From a checkpoint of a small transformer trained on Wikipedia: 6.04M parameters, 149M tokens.
MLP neurons of a small language model. Each row is named by its layer, matrix (up: input weights) and neuron, and shows model dimensions 0-63. Each number is 128 + 24 x the weight over its row's rms, rounded and kept within 0 to 255.
After each neuron's rows, "fires on" lists the tokens most often at its 100 highest values on Wikipedia text that the model never trained on.

L4.up178 [110 156  92 140  60 123 108 134 148  75 138 102 191 122 114 115 125 175  96 114 120 133 107 135 162 106 151 122 152 140  82 125 147 179 106 140 125 179 130 146 103 163 131 106 125 139  99 139  94 128 132 139 139 134 137 144 120  78 147 154 121 152 148 132]
fires on: " r", " Br", " dr", " pl", " Pl"

L4.up50 [118 136 149 157 141 158 107 174 120 123 156 113 109 114 140 131 111  95 120 139 100 101 137  70 132 107 139 126 146 117 120 170 144 116 149 123 163 141 137 109 137 111 158 163  85 114 141 119 114 120  94 141 133 114 115 129 104 105 122 132 156 141 120 113]
fires on: "on", "e", "n", "hen", "qu"

L4.up378 [110 120 130 149  96 112  86 133 134 159 140 114 128 145 117 154 162 154 120  83  99  97 111 127 121  84 151 110 171 113  90  93 156 153 161 113 152 105 126 143 155 144 108 137 130 152  98 144 139 131 140 130 123 129  90 143  97  81 135 120 118 166 125 169]
fires on: " con", " Re", " Con", "con"

L4.up292 [154 108 105 149 145 128 100 149 160 166 109 137 112 145 168 130 176 135 130 131 115 130  70 111 126 148 121 118 114 130 136 133 134 122 153 135 106 139 147 100 129 113 100 163 113 131 133 129 145 114  82 157 132 124 164 149  70  85 171 128 141  89 116 139]
fires on: "ers", " hel", "ired", "ided", "orn", "vers"

L4.up148 [128 127  82 100 122  96 125 117 123 141 160 165 145  88 136 123 118 154 141 153 140 122 109 134 115  66 131 149  91 124 103 132 127 117 150 126 120 140 121 159 120 101 107 155 136 114  75 107 141 117 135 131 126 129 108 152 116 132 155  67  95 123  91 143]
fires on: "-", "nd", "if", "ough", "ause", "f"

L4.up415 [125 154 124 122 117 155 141 125 115 102 147 138 121 127 120 124 155 101 131 185 137  84 132 113 182 125 116 125 125 136 114 112 170 127 139 102 149 134 120 113  95 152 111 118 126 124  97 110 168  88 113 130 165 135 126 140 171 163 143 132  94 152 107 141]
fires on: "ly", "ely", "ally", "u", "o", "ily"

L4.up930 [ 72 174 178 134 124 132 127 134 158 150 126 154 146 103 162 124 127  81 145 136 125 126  98 128 153 106 148 160 139 145 122 140 126 120 150 132 128 108 124 112 129 147 111 142 125 156 102 126 147 114 106 143 179  95 103 137 167  76 123 147 140  93 156 106]
fires on: "pp", "ight", "il", "her", "pt", "igh"

L4.up59 [148 151 142 147 123 148 153 188 166 151 122 149 118 116 164 134 148 172 104 163 112 146 128  31 180  76 168  76 121 101 140 140 146 124 117 117 109 112 113 129 132 125 107 126 104 152 113 127 129 128 120 114 128 138 139 143 139 109 109 153 131 132  83 115]
fires on: " former", " John", " original", "ick", " American"

L4.up168 [ 93 150 103 144 146 123  97  89 150 104 134 152 118 116  99 108 124 126 110 119 135 131  97 119 123  70 126 114 123 121 147 155 136 143 139 123 115 109 118 175 119 117 148 124 155 117  87 111 136 131 138 123 125 107 113 131 158 106 125 164 132 162 133 120]
fires on: " re", "il", "ec", " rec", "|---|---|---|---", "ong"

L4.up869 [100 103 136 163 126 172 133 149 123 109 123 146 123 144 154 106  85 110 122 161 109 123 124 152 118 153 167 145 163 119 124  97 162 128 126  80 138 135 172 112 160  88 119 167 126 138 121 122 151 102 140 138  81  89 102 147  46 142 161  87 154 176 152 115]
fires on: " to", "ment", "ary", "ation", "ory", "ity"